config.yaml
d_model: 512
vocab_size: 8192
positions: "rope"
init_std_o: 0.0
lr_mult_up: 0.777
warmup_steps: 267
decay_fraction: 0.657
MLP neurons of a small language model. Each row is named by its layer, matrix (gate and up: input weights) and neuron, and shows model dimensions 144-399. Each number is 128 + 32 x the weight over its row's rms, rounded and kept within 0 to 255. Numbers have three digits each. A neuron's up and down rows have the sign that makes its largest values positive.
After each neuron's rows, "fires on" lists the tokens most often at its 100 highest values on Wikipedia text that the model never trained on.

L4.gate590:113127145150085152121125114105152131109139129069114177109161134147091120087131148111094181117069126131176144031158183094165107099165142073169129175143126102134118116163083117160122099082082161189179121128100142177151144090134157085093098074050106073129179099128135191166137160123124156164128173175119125130087148154094108077170135125136121136085143140130128128069173124112148058150212063158101171119117130117082116119161075124040108144149153067108075131133148134145149106127154108092203217030132106143149129057139161100137139130153141164127082082090138139110148075146110101155078174138179094111117093135170134098131101106096168095157062107183161163134128112177095086120155175147183099110115122099107120115076103121116122113125135091126101108121086116139125126139109144
L4.up590:056130147131121084119090170157168133156135103094125104127117063120047168143132146162106118167119149164147127069160121104094115100131117099088071092168100104131119116105136135131106189117132128136099115079152091105127070103123132103148118093110122191202216141164060191156160130106105062146110122113148124171086154105153111087141108143173108190142042187133119137150128122139186142152183087087194123114084126125082136202207136079158134206153173080156151099121148116144155134095170136168165188109139123161131131104123133154107104119121175206097102099095160130149151134076166110102183163107151138098148127087134132148101129102080112129142091184100124132142135085109108149163111142170162111091171140142077146168115143161097151137114090126058092098074086138117213165131129139
fires on: "and ", ", ", "to ", "or ", "ly "

L4.gate592:075179167140125185075117131134153113097155162134153115096070103138102153152131091153160114116146105121145199120083145103131151092175119121113105119138085106113127079139136141164108135150137136170100083105148161135130122155123136123121097099110147123153129182060114165141142080120091113125116164106111180106138132195137176079111127109075111135104091141067126125079150126141114160118154145125095166214165227140100113109117149098130132129141157099118128156096216131123134152145140106123135138111131151137175161156188125127150230131178123096134165160128130131118154165162148092116144109104156128166140134144168107137160133097157146145141143163116189153129143116121109099145118141140156063153161131154153137117133180089131091166185070120139137170081053183185062082130057120
L4.up592:083184144145161101095096130137149056159081132114167138167120059054098099200101141101058153050148105120109145134102149134209142121166098160106096130091142111132128159087174177080150137134085117156097083185131152153089142079132132142151107171144126084098146094116136120098085147123099106153139129093173139143095102133122109196133074093107088152169160088105119148092085120133152149205142116141127095109075163136146096101128133156166203163140111170137130125128055128139048114134110094159154155141159117140124144170180110133124152184132091138130174082137154105155121113139111151083113133114118132111111136140130167221144167180082110122155135110144172154117149136131119107090109121131160148184117110107077133083130163134119161087113101138075142133116161119075103119148137062
fires on: ". ", "р", "."

L4.gate563:125072197125119117166198147189157149074086169085115148105142085076102118073157127109158090140121139125111175128146116138170105111104160169181119170192145139150118090082135111124121142125057126144169118153136083146140148109141081168091103101110131099108160143154115145107123158118209208115099097135171097141067192181089142131192142132159122129120119184149117100104134139091134124143166061138149128170139029140122150138186057141104180186079168125101096085151111174138129145104165142119104185124139095129109153092147137146126163100146103222160089073097062129082161098096124100119087134120171095144133105160085103103148105141141102098128081121114101142130152092156153132121138071165170098166111108087109137116108128130131126057116065105132131168135116170136121143126161178
L4.up563:137121163141069192124199119105108095101132158072096136093170115129049155071096104131148079141097105095186125076115117116135096111111048146089138153155146108118145153121120041136125092126152167131127128091129145176126179152161145156147153125142093135111162080089090144098078110211138098107092127112126162150121150148147110116128187082063141120151149171088091138041120085114140119153156130157095109134092154103142097130148084115122131171113137138166150108127057139143171116190105141104124146113166097075114100119151094065194058128136157130133113070152124117144124206114150180151151098106120099158161130135091143130154154129147148145082154129116164112058160085180110133092132135166162072090156080115119198134128108122147097087104092121141147119132132212201148172168126156
fires on: "of ", "the ", "to ", ", ", "an ", "h"

L4.gate800:142142156155122118089066088154112090095152126115138106124086116123114149174143120156161148047117151120117172098173143113134096141159120198087096148121099122151095133134125131111144162201141117165146190152116108149175138096142100134111171077141097117108117179128109123192168155103104144172074145130170154102107193169152113162138118088190083190175143169072153153119115144139100117120198142149162100159129119152152126115158107146153188151078171153078145125126117139129122121111118074115131159119143121086114159158131070159153126120134119198080159156066160143157119109129159123101111156146123147096185145177140216192067133111141100115186125157102178097142138137080157114130120166110122094168077134093160139101139178108105126138154102151130076155118154108160110077136110136
L4.up800:138176112085023110107172151136165149132122084108107130135159080147096112161136196122123180149107126131109088120148169103122093126090255145138139148071135086121149162110182128114158077081130136155126166165155187100128155049092100059152143114185111122146108141116153151140106139134114084161129127116145131125091126129131169142132073165110078173094060115147100170093074113121148114176136117114141178167059143126103099122134176163133177164115079123091097133160152131130142093087135107148149190121092176179162111141087193128152151104107100152120119129169129148145152132163087123096139173113137105091123163117151154101091114128084093116146072105103142110110109107160139184136114161178113113104175138135193175156099152136086088070119097138125109057048178096139163125111067096
fires on: ". ", ".", "S"

L4.gate263:141095113196101080178113120151138159113093157090107144097139130114144087078159114110163160127100114129114188071093168188179176116081155110157123133177059111115086101097088093076146123099105159119105117130107119177184133149153141114117142154138157069149182155144095206141092115082195132136117159136140125138083123161061142095095095132089134142118098079156136077137110111063131146154159115106182134154170095123128127086131139084068164120177116114076158141111168111093179151158104108106193127080178131123088145130088095214083174111135139164115083112119140103142123145159135152167094125090148102143087129165118131127062168127127099096168081083122130113101160158120099127173099168146150085159100116121163092204127167182133090101114100151084097184126111076161181110120145087
L4.up263:194148118152143149129142110179124151156117182159089110162098144101074102194126088146096123128168151176111125155129097201153128114151141090106127133131132177178141133047143110127131193153140172160196172148100103092127135073143109176157108137088116077080088114147174110160103089053114180059141174154141130122153123153071148189108165154138119131134132069157124082167091118166107109121185131219195084063096102096142119174135127117134098177079108183109087163115060111152140190149076090131115202157068102123098092121096182083135167105075133167103128116148138110156121085122127099160149131115131111137154139171132068170160158116180094098134131099109120127101114124106140143158095121167136055141144171122089110158141146153180112100120105158215132160204081091122122096104168145
fires on: "-", "–", "'", "(", "=="

L4.gate842:103153101181205175108113087160127130155117151180099094142081153138152155107143125146162123155111211115168119061149133149166180151120069185148121147134147152092093101076175120133125093107092076104165135069111034095157098118152096101104192108139097138168093085156172148107132145077137128134131146124114085141114091103104090141137123132135138096078173108103062086153065147106096109141156138147177118129169142092104038109155098097157159151159131184131175091180140154086153134128125140127108125127097104087175091106170103143134141186182148106106125112146219154173114138137098165155126121154150160105108065090144149089165130149147092112113150168176153132115118134144105123131115107090112140118142046129159139086143115175087118163177090133158085116190076165164121151089123106
L4.up842:153147122135136166118132101089168121092115180154079102135071141069066105111148118152103113099114088150126137150142145164126082120130145114116173110086086173135164134068128148112084147154139146138123135145084098167192145123116073135176130132112082113112156124150147123149143115122114142131146127174137121095115073127102158129134114144178118113114079126148103098146109141160114121171132175147202150067172116091100155111068103155145056164098118095123073179131096130177113127089109166099169124141105112118150107136121077087147104091102162125101122113132075128051141110143088103140132147065149116151100137184155091143214112135139082131126129186027099212095088103064103063121088070159136088144155137145119078109200126126110103189093090146128141134189141118082104129115096091
fires on: "–", "un", "end", "==", "ant"

L4.gate933:033072127158099116095140148152107155095163130150181121206156154124141110135103112135101078147124097062072159090163083168130150110123109077140098179138123066130109101177121106129121135144153134183119101158144119088167161139128121154118162078108113165120183117101164160152106181094176176195090154102158147128122102124103122115171080146183099123155124114110141121083139114142118152126101096105138129150130157163062147135128118141067109127075177115133128124077125085105129139133154113120093178127151116136160162100149115116121164171122149107103111154133050128140148144157103146162099124114168173151162156109174084154140082124092125177091095140127077171082111175186106120109129127130162098107135131197094102136168149121075122106106091064131094153124136118134082109091120130
L4.up933:108085103138072181079090166156117118131102177116158145104175167106116197132113153085130135177167131152100168077125087186165162179098124147135136107093144157132147156132134125074110070167096064134183149061171155103116146110178127168085255146130125107120143145111128128153062157059160117153109104188104120139155120154089133106141131185138133133157155103124125136157149103141077118119128115099127116118124100128055127115169131147115117133160136161115109076159181136145155108102084087133145118140148127085085085114153106188154135178122047146139108098134075120151145139114118118127138141157125163159140121124144135112081123069191062160163159105137094122126147105124144131097158065127134109134114152089167133140160104127113123163147079036151203131137117134133103169110111147
fires on: "| ", "– ", "as ", "+", ": ", "January "

L4.gate402:094136150128133144113168138088114113095156078207175147113169151135151154125124092087173111208175129128137132083121136119115075080138110108155155075115121127152076145127120132121193085142098121159175142141112136116143157059126112104140144061122111109160106120122116150138117153180128150123123119136189117131122119178116142115113113143177179156140170123105063114121055193153115080107129098135129145067076146081120143115112088121060150136160178079159122163191122131195073065195139130115072164122107154122103131132118129181104107145151175102085171107148097162158175097090093138202080100157098153104145147133098129108129093161165158146150161158089063095131096098091144104084143148135087078087089092099162112150138131125139119150117121134174132151097093144185134192175127100
L4.up402:096183111116140093155129138174073203131127115176112152102111101128100123142119179146163173190151164071144138096141144152128122111124120164131111086101194095147150178092123112129106095170133055164108188136147104084172128135154102122114127162120091102130124114129139128144153050192127208157113175186144142112090079082059109106125110162157172126162165081136155096159121153179112104141128144169133112113045157081156114172064138126161114163162123119092124171152059118173124076115133201169145134156116126091128125167120139085093060129151152103056149116127120121116149125101113123103024150111113147122152163182093108206134163111117118146091152128120075145137145086084108080143122163147154075122090159099069071117131136211174089135088146114150147165154137102169150172141145134
fires on: "en", "for ", "is ", "Pe", "felt ", "Le"

L4.gate111:080117171122122136115173149138090150095213111131110186159239136164133190166144150147137139131120140096098140077099113159164084101143118143150175156182144133172084157136117090138096108179135135140133134160068085149106193151182151141115095068125110152094080142138123135171174120116183162151097146107146195144166125139140107105127154128128137170160116188120162107075163121139084054139143113127185124072055086063148092080152105098073095150149118171094079115098093130173098098146138125094153146142144083084097095096104113101106110139126154184107071085120084152166197116126163141144148197145126101147125123086103162104103085147152177182191122099081077151103125076164076119174190042099073116119119128082114129183165056094140145108128101114130132100120163121138155115130100137
L4.up111:142093108127118162104064071082194149095139127166138129114088115122132110171120148127120183104144135112097162133158050117131146136121095174136117116111106142149088135077094199164089160114108172145146124152165143125084115103157106066142146113171180124160178152117081124113114115144127143153137082139141164100185128136140122123120129129175158121069137170086160111115112137068089103164089105151099068116155069194116095138162095119093118105175066113114153146049122155112151146143129107112167177138126077164142130079064141181120137096176100242180087113131139051130136148155128102121176135137155102099164130141141211147121123159128148134122122104123147152092125063205097158101112131066111148158164169129143135120129189094183137150148125126143102208101058077136163142141152124
fires on: "the ", "==", "The ", "and ", "a "

L4.gate465:116102132111101135142171147116205170126160151099166092174138106162115140131161138060143082170145168088130138138155124080088076149125150126117134088095138169176106140123118141129149066170104102125103093159074124120121172132131077123167108077137118163112117088126109134082131173168143078175097122120163130095161183161125184126095093167094130137131166142095120147103158144085117093131181050109134114182129162088090144123197102105089124106123106101143102154126153130058057130108081116105072126161101165117099147144183171105133137101097157133122077104108143091162141148146158087114103143125147148152139177046107153183113078113156106126198091100064119174077153130141136117159169065106071093179157106175131124058114114100169144099094156049122185098100083151134143121149059115
L4.up465:082095147121166094126089112098122141145135182089126102168174135146146103127163146137137121159204139123139140123140094138122127122159112184049087159130118128120119133119099118120128118156129147085126098148152120105152106079067172084128163150191121084130027140146150128107154163105048096111127120139061124101139067109131130116158127154149121161129096096112079135143113139154135144146152107135114124127083140110123167177111148109146135082147155140112125123173141054173113111152140121148086136110060075127097142180190134123105154154127121085128124122105139128135128109200112105072102148057108113144163099153144072157135160156085101117170120117168080082126127136163114143095115237142141135135127153124142115102171125084086191106077108116139110081154127134106108080105150112
fires on: "of ", "used ", "jected "

L4.gate202:085115191178123111150088148160135142127111080087173141130162196064141120163122178119120139151160124118154106051134165126156127123108091109131130229188159066121124131159147166135110192169137142141195188131182114149133109142113103130108177060115110158118163141127099079124142097143087128196205171141108125144156100078092122125145109072104144133108143148141151102177098217094145104128140133182115181118166122121042128105143118093139134144132162069108173097199170121161125133120114148092104123088126072135153156095153156109079196161157134124093156146116097071146159116144056176152207093126151144115123144118112171158088105072127072128135077098116108155069126175134119166144117119083106108148154121097043123073125179116085146125150069156114107119147117109203186144121111143
L4.up202:100151144151125133105142127061160157096115091158158148142142160139112127157127160171091143119098125191095116113130154120169112110140141157082184147123099125096153148086121169100146160100112223133162152170178118206173171139160149137143093181179194124094147131103118094168159129069130092117136084184137174147110108139059137140201139142095085120094187149137155131140077124097145147096140134116113116079125092177160113118106109188139089123058121144119126149104180029149158144094130163102124085160073130164169119131096108167167120138180112111091059133084107164124167113112174138098133130114171126111243143156129124122124123115110135137155099097086164113159067058182175140131099195131128150097140123154161078160085136160158091110197103103207095123105152144173172091126164119
fires on: "and ", "is", ".", "as", "s "

L4.gate969:132131157156162157206186089103147149142169133087099123093105115154085118107172067142140105201127119113115105161068139091178167152171127190154156106102084112108130125148119136137132082119173120122150136110085134146132095159131194146146202212175093122183141116106139191127134124169098162113054117142165104122159113101121083125069156124185070140150198122118117136122126153065124099107154144156134114125100122113121146141084118148112193105010083163155084141129090125110076128149167093107143130127140192106129077135179148112077101127126096093109068114104105127207121087135113200123117099150166092140156171098127114146162100159127062069112074150185134170134110073145137151118123150141156089133147140063170128103143146160126104104071112096157121145112149095130116145115128172
L4.up969:149172136138082102106122063152129154187087133128138138123169121158136089157112117223118089139089131091122148126154111190127116111061057108139109110104155087126161132153134126146128132151191150178164128094176159142086167138138103126098142125090122125128126097111107097089149050142104160152102168185139050167093169138086123153113152155121073090177133154109126116148128111116192108111102133193085109144110095155129101164104157103156093119139163191112135189109138118172126132122128182124109129117174076098116170149177121159068158139134191081187129132125191135155104124132100150104079126128177116171155142172111093150114085149120144119101097170189170089155077088128117121129112116136145118121079157117148159135119147165133124065117222124172117095124168107127115077127146140
fires on: "\n  ", "aw", "3 ", "5 ", "a ", "6 "

L4.gate432:191114115130125058130171102115096137127135089097116119169146136132178119028107144138174142086099149135193159033117127168127126129061128140143177139143134100105136164109162181118157157086126109068116147136079108119110130101152142082140081104106116134106155124210096138131104111119196097147169138120073158116061145116109082148152108143182162159084139187128154133147139188107153142141149076115180169111066144077085118115118195135145126181134107118183127128108118083149073108126117154165116153177110172134110154110110136146123085112126191144109092151125059150107164112145170113166119073107114112090091101154158136159190177156075195062147169123107133118140215130140158212069126077083132147099119076103183165148164071121101134126127141141145139115126194132156068181152075143
L4.up432:106218109074145082120152089119105119193165139139138162138103102195141105114173130098102084128189137129147151081141163174107184115107162176173107138104178134120111099201112116164110064140125086110113136144200123147158130092117163136138165089161137059160154078077135094142091138086130175131141118084129023169129116112181120131140173135145140132165087078090140089146201204139100095153079144104145142107089116089086142157131183134150157095147129199075166147066148097100141097133151186155191135068170119144136105159172124096125180081186150168138095158164094129101100109146104144108105132120157106103099115204096077137101111113115120143085188145120137157156144095107114122115106132134154092147175139131084163158167115079135134135146126077121169115123156126169111107163097145
fires on: ", ", "January ", "June ", "July ", "September ", "March "

L4.gate320:065159138109098129140086101146111130057155143166119158114140070131139156114101105125087164135105102144135156139075206134182150141137143169136141165178114155083119185073124106111065094087058157108160123166127093083136158122102146095153111096150114100122078115104117098128152109091112131127136110103154103128142160148115153137093159146135153166108110122089145168147131142169132109112145222112187175149157181085156132126165135155128164097177124130156146094155137070081134094097100095145116090115125119150133124131127095097112158156144107087159140140108099115088196086151115183131109104086146143072134166115152120147097169122146140092163138095143130125125142095086154168123143196030124111118149184158138105060176147178145128194138112070073179062130185118145163170124179151
L4.up320:099147072102160112092157092090197098190128104166176103146084108081108160131110145096176146157083126106068171129096122119156223144123124119096169080151180096115091165157144160115146158154148094149109141129143157123141123107125137122158146143091127077122128136158142105112092120149146125159100095157100124144177068157137163159102077094131102049126138147107133162133192110148118080079160134083084159165126124152121133073173182132179168119145129139140125051184148076114146118180107121148101086135164141163091149131184139118153154107126127112079107150106122075092120187161146130104165103127119129136169113122096168112178131116104181086061103065094095149133147075177176096133139187146125143108097156149098120155156153013122118154171152094123154140156135149097164106168124157
fires on: ". ", ".", "por", "e", "ro"

L4.gate378:128135140133098102088055164137134137097157172153120149100094171171150096103140110092139150143082113062180165085136140117129132133097081136111113109183070113160116179149084177129125114103126124147124138097122121173101142165173156121162055071173138104092200143160121203200110155166142155181134179137100172191132107080175126135180112162063134158124081147127134146138155181123157113134152129156184134160148135144115167063191135112121113162179176136094171092101150159136109117096131134148197151131169106106158170176124104136126095202145115110157099121185147117160162050131152167140139209180092111115138093157169159129130122177091199158171067160154139105111164125179111131095164187190136118182152136081111141134183077102101185140171101097093097168097113168153106117115116140
L4.up378:162136118135114113125128131113113103134142056125107214103151130088146104133066139102159119119155121156100127086113152158103116152168107149140092139130110038113124233109116176129174101153178082170074101159158059123099157121120154115186111070107131146121118142129150076138140119117142115151137125118126134084158127102174111131134156139151190153168118101123145122096170165197065098139130136165171107193156123116157136146168149127132153184131085125154166147158130157148082159140154188115118105136110135163143152096097136117074199095187123131136113126116124178174120111142126143062133177109149162093132164160166117165133158110135111059166202176145130153112187069072117179095205186135162119149094189114075092122137165088132113166178120108115104112136129145105152181163028109
fires on: ", ", "| ", "January ", "June ", "March ", "April "

L4.gate762:161155119100103117120164108129113188128127107105149126110061129147160059138120071189140187083076122069230068097169146177163124082072135130190141115126083147089108126094120099117188128127153063159099095129085107100202187078134085097163146123150119121132142068131102141126158118133109111121169177136125180096134137138109068116163090149162185186114136095150104135123092155109150141181165138125105101137132099141083091155113109144129151105122137111163159131141109137180127103125120069111064165148127127118123179155107088128128138159157132147166139064093097145113117166099093170107144164120107146132173106119119156109169140141164148121170148201130115131108134132099159088122097220084090096086181152095129225084070110196102152125124136112118172092168150095172114119208093161
L4.up762:112110105122072091143084185099115106159100152123056123108138174164171123206071085134108060188105100132150090095036117117134124123107159149112191180107176117095127122134119104127085114118115147124111115154149151147157144108129086132104169099113092144151145103100162143130060121140147104131090121178132110166110093131164102170083114147088114157175096097056103120117151143139114154105113160123129104160180135103057119145089178172088135159151121165063132143175095101144144154081172139095189077126156136121112145123141123088147139167104203129108144150165125081117154192112046154096165155121147056083136135129126129083158080159165160131130112153127106113115135098145135088132144118156084145137196104142053149132117166117105039111024126143120043150121045095168102091142158153
fires on: ".", "(", ", ", "also ", "a "

L4.gate270:103103138108116103079158117090105133087092182105064110157214076148137093120110118131124179126110117090143143087078145182133135078097139091088160119079096148126107106144145151151124122087070139129111105108153132100103122090123093058146087143108143108114130109088093135084184115143112164088098160123155127141085141148145112169139144122124218134145183152157082108124128208124112142195125135142134145144108178124117148144137137135030089113079159092106126198130128119098122091154091085132118096095112175143141203129069106072096104145127174127118100158129106067119109118100085192138133169092164103049189171114136095190185084130146199124086081159086108090069076176111136181065179103174151145132123185124138180111138157087076110141085127169097137098154098164129112163103193103
L4.up270:130125117143071138087112103086144060166153143111158136121134123126146152125172120137138141108098060105095050140155137088138144131179132110107102164146102132104072147119091120162118100096134111112145125056134041101132096108176104120121166120133114129131152132092092117132125146119162160178116138149135186116101153174124117126119129195119126154075145094117079113133128116128191160124134085171086127181106156149067145068163121140105135142127177199160088091178137120082077183114122135084192168143163108158108120112126123068080146144091103125144178123127066142097167157149071088099049128188146157054151132152123131159108120122129098184103107122093136112082143088138141127162135140112104130109103173113154123075084114073159147177085101162148117151152103202056170147096132148
fires on: "and ", "as ", "-", "| "

L4.gate953:140116141186132130088173114131132174066123197060118138165198116129128137147143095178184146115136072080141163155167121187187084076178178126150157060160145153156139144116061085187136121134085100105172122119107077083119098096131118107143084130184097093126144102163138109133204143134148118175104136122117100060150167137089158091131172126099131151118138136150070124172128148138151155196127081141100154059094168087131109121127108112078159204149136145097105120118164115114102146176128076144116201131143140140128135147143118175100192132153180166141077104110106108180142069173177151130082117144099150114145159193110091142095089148126208153158069094148144170125070156113171123138196146122180151164104107193116141145118188114127162131111128088187096128084096130114138163160136107
L4.up953:184136155168170156115144103132149126100189131196107129160110089149163108136065115143154147092162128092174116165150128148136101116136058107100147119169145203174154170159111110104142158082136123165112099104137012100146193117092149059103133093196189152093093087096121170141147091093095132093119129093120118099128135176114114103121078158115155165071086183180132145155193168150178109146146082118113107069146135091129061068095147172108088138147117103113119101103119115202139117137062162163144109137070115118077155119089167126132132143178158135070149108090114141103149126113146147117112108165070094125074129127095161149155134146181179147142093152104122104129146090101151175065109120097105160114062111120110097111127118113152128171117201103133137189138119096130108074156080083
fires on: "-", "==", "==="

L4.gate189:166151194212149154098139151128100118084093161070164144169169168163154142138134157142120108083113120050131120135147127103138143092172113127114141089143156144181165212102100081098170156139152139076178154090125033112128172107101136152148160116164120149120133064182155113070101130224153151144089116146125074093113165143090093097158107115188126175164127168129106158139108165157144106164161082180157100136173139096077131151138102110143105118147142110105097095192068135155114129040080081164120124172102171133142189142108180110107129081124175132096086079171088146157158190084123130120136169132171100157142145113168099142155082133109145095171184122113103189064090154073170113062132140105110091185100139170136151149147094076141137140163125132129197166129151152111163113177137097
L4.up189:130114090151130157121098153096132135158112151142123128174089114111109120102188124078100145144104168169134143139096088116126100139112097103164112092165122166139170171159128085153123120099160068141089096164107107164171078153111146091169144124171149138190130143146178104117121166116132135160126108128139095107106144170095078158093176163104145103109115164152148128132118109149151091180120101110088155101156153127114218158160078171099097142116093082118119176091176088091143128177130123148143121172147134109122152127124190109160077114082111142131140166077087111129172109140167123126145087055135125136060167184174109125093100128100118098106104141090081141078109113137150094131069150150090076132153110095168125110217130129132175103140121118175135104123106117106162145100165147
fires on: "==", "was ", "===", "| "

L4.gate881:138159146173089147163161106179178122065170123102159121121124122160101104120151143171169103170097145099149097113107118138186144169102171124185109122154083124100141090097102099097157052078141108144159173113102184119140104137139116110107166085204110124109108110151121126100124189063112142115096149183137147128092133180109085178121122140067156108158092168134134058194175060140100138143201152137176106094168103098146104140133076158145124127089110164063175137042096098119159100114131111109121120112119168103097131191102123189143111146101133145147100089148115120154080204128132157125058124164130165101149177139113157119055103147155146162144091118154106132109075108102158178066132135174129108141140119142183195138123127151166087064140140104144101077140108158130152152138163136
L4.up881:149103033133142108099135150141157141138140179149101149131101120148074146121143159080155164122127104085126167170125065087093108118133037202129080156084170145147168151102106106117128133112086106101095172133070088144119180121138104150187124127139155123053092110158114083154148120157143152132104120103170140081195100127110151139079149184132090158090139148123153255109038120101139071098111126207049073149109106120073093118143116099138098120108135122143107132072070116119135135128132132109103110149134066141135090137092129136132149114157162200117162100137194151124137048149141149207095132108122120130138098154189164188183093122132134126171137151119161189157121127109097153138116167121173104122105111074210071153116153088104181142115121106100101084166096147099170149078120061
fires on: "==", "-", "iz", "h", "|"

L4.gate1008:150179137197184087085124143167147105122159119110090130086142119129156099119134142119141046161169159098103104107110142075184128059109123120097203133154130155118107149144145116078107154096108116133108153127109114132119145096132134102117151078085081188129119078056115073120164087094120143114080111160138090120040126112128075112094147152159111155136126171142151114153131158099194156160126134133183177149117181091154100119201110152132155150126081137133140103072087173155137123030113115112189089168082136160058118192115166187125121088149119143070099095111136131133109126134178189136104098088101116079161196105113164136114147195154126137150098174124114090108133140105161124109190128064103103164125068135125169078136120130113105105144080130125105124171109155159156124161150103
L4.up1008:059142044146114146099156153122146163188125129147153075136149133128105145090110108091125119148127137155065179144153139162112174153127155158109110106153157096143110129168137110163147072139121123125083136135157167123169132145132091107114180121089155147103156170151135119142166098099160148171150109095057127129184159088111133161114176114121102172138111118062128134153192068058076102058136143097105140165112123191138160071160148166145157098118158149177122125187165132115133128151138066124143132091167096096198114137194106150170190130100129115110135142153107128103138081171140131138148095124129159155140137094130178103095116188111050108166131116085126053163116165134076107191112069129127163107085127120143028117164122092154094150135126103163130137087150134161132070156135175
fires on: "\n", ".", ". "

L4.gate177:128134091173088171139088145132125158132169099127109122113156164131125041112150142110192163137110132044101138105142104128164142187097136111139127134131033154113131120141137142137112111101142103080118123091152090112140171052105109108161198109102085151171175104142098195131159172093120120121150175104109196109125133138122084133114115139069154169117111162082171140114156087124142132120185100131149146155189096114148157131121171069057118198111182105136095118161146095123108108097062043156147123128110160193097091116089138130113155150122176164108156111107127162146090164048141135100063154128144131103125128132179136147167095177096144101110112100112112184125186159138144155167136116155163123110120121116172107158119131078141149074111070138158096154099139119181128127154201125
L4.up177:154122125209171139130122184155105149101088153162111120139134137083085133131063132143107128141104159140121099123159179085091052091134142163128120061151124128172198053166096110053088095196159153140112140099096127119102135106113152127122124147135104095101164191161122185135122166108162182126122149140132078111115094116107149128133130088132097094109131152153110152110135151142084056148119094036137142113074170104073111178155053118182148161084107098091172074087159139150109090139137155159141197073113148140147091134102157090105152099108113111093097107144140124135147079138158105120157186131114111125113128144102169076100128129187135149179093099093204152156165087173142094157149146171138142134123193117134088164123136171124117172161086105113129115077130140138102178145096073
fires on: "and ", "/", "-", ".", "–", "; "

L4.gate784:109172182131080087096178132112134072128181106143099172184119086108066150129113107139066122154091190062100178134106163133160140110131143173156150115145115084093133117154170096187083104137167057108183097070071161185127134183173116146081113103194101181155107139113098153138150118104134133128128109105180133160162172132147167158195137133108087121186099169055137030146141117067098098165146142096113089165096113125110115184113117110093126191143065165100101043124161121109192104162116118125073164131140112125105118154128100140166163131064124163107154104114147127210132146083176148144123108138130120127133114114114161093105122150133135115129145112103155061116153188091089147135103135144181099085085119128117097087138087133173092118172143116171114055177121125110226110094121090
L4.up784:135074123088147116193130156109148150138127097146171098167073164133087095104177117163155128117150154147094092132189073123138149141104164220154125116127127122127166073129075129097105133093132143082137082145157071106127115132127126139107217116126114174138150145182130107084109147104093164169120145085128104117137079132162137120147107125180099176096103150113095182111098150106144102125141135152118179189134086115084113147071080122158082148113141164119133105079097160111147141091139119131139184131114176143111184112118054208177135068098129135113117170156076191085140165120121158109172133123063171133068164119089092155102138148119088178116112127151104105133140087080143126148153123138127152086168102164163099111103151159096107120135121137138153096074147123129157080123125140
fires on: "| ", ". ", "election", "===", " ", "=== "

L4.gate155:131141139180176144062099107164159098172162139087248207140093144090176087121110110131176143143119153129094171108171132093099133144158162141111105094124195110191132186122049160120086165101102086157091087147076117115096183146090156124117134071165165146205112107152067112140128174118139115153142133073047129043084156170093207142129147161161134143095104182091119098141127154160133124119117111141109139206102134167136126123135134167131110184132189128150156099125150166150071135110158109100140077145122136175153119155189148098127185126136203148116101119126078065123144117140129105122101117139145146129167153102060133096151115149107163126122123128171089139129134086122150163155153165095090146140076185126122084111146140127121086163178138130156160161148074188131105153149093150
L4.up155:138088130151150100120177116116125114127127127094133127202181112147184170153166138141113190171128153165144157088105142104103108149127128155102087134156169164154117170110086137168111180118087131132059147141106115116191122120130120116082107108148154115138092103165092090136120120148125130138100166143121158124131100166136141142165123086128134085150153118146089130115140170167069131145132160160132123142105168186198071162073080107141145120162177114129147130082137138168147133079151199164176130123170170152070138163115149077116082120118123162104133104128163142156077090099108127116164127133144067177200139141118075094091084183102155159105164138131093145061066094096146129154156122069071064086070141159163118130145094215170141130171135113179199193164133141125099152147153130
fires on: "for ", "has ", "of ", "had ", "have ", "is "

L4.gate1016:113136114131112107119145071178112108180116134151130120114095152140130088133124157084075133141094104105117151074160116104186088159136137108172143097112124184193120164074089197195139106122136088141123167139166126152211136108096075124200162079138152143148125130100065190168114086141095129092106157129120095170117166101119164118113119125119160144147130107100174137091150160041126148091179076165115114111109096144079114105154163122121127088143125158127117183122136155160134124097176135116135174110142080177127160141093095121159148145069087152186088185071163030101100187134094123127171170173117118099132116147088137160155150163067135165128128133134130160133095172099088165165097103116101126160115091157090123137118173115104137143087145131151157139094128058152108107141112175
L4.up1016:154068160154180127199122101093093150203119137133088186091090195106087128138143075105148123073143154151098145104141115093151140134162066170139144142085058132119180155121146081201158148150174114124121078067150113129081142082138083127153137161155113130114156143125150148161145140122163117124093137158134113148131125118071073174074111102192076162105111150092089113199090131168170143156114127151121173067087082117108160147105129094190087120083105113133121096187093126200119092115120104161106106122173117084088111157094135143145122152088142134140153076163103079124145051167070137074108118136148104118063099138138120098137083149081130122128161122130148131130118225106130133169155125081113102119138158176074099113114151142099164096127109179149146166119134093135137093101146088
fires on: "of ", "(", "1", "after ", "with ", "3 "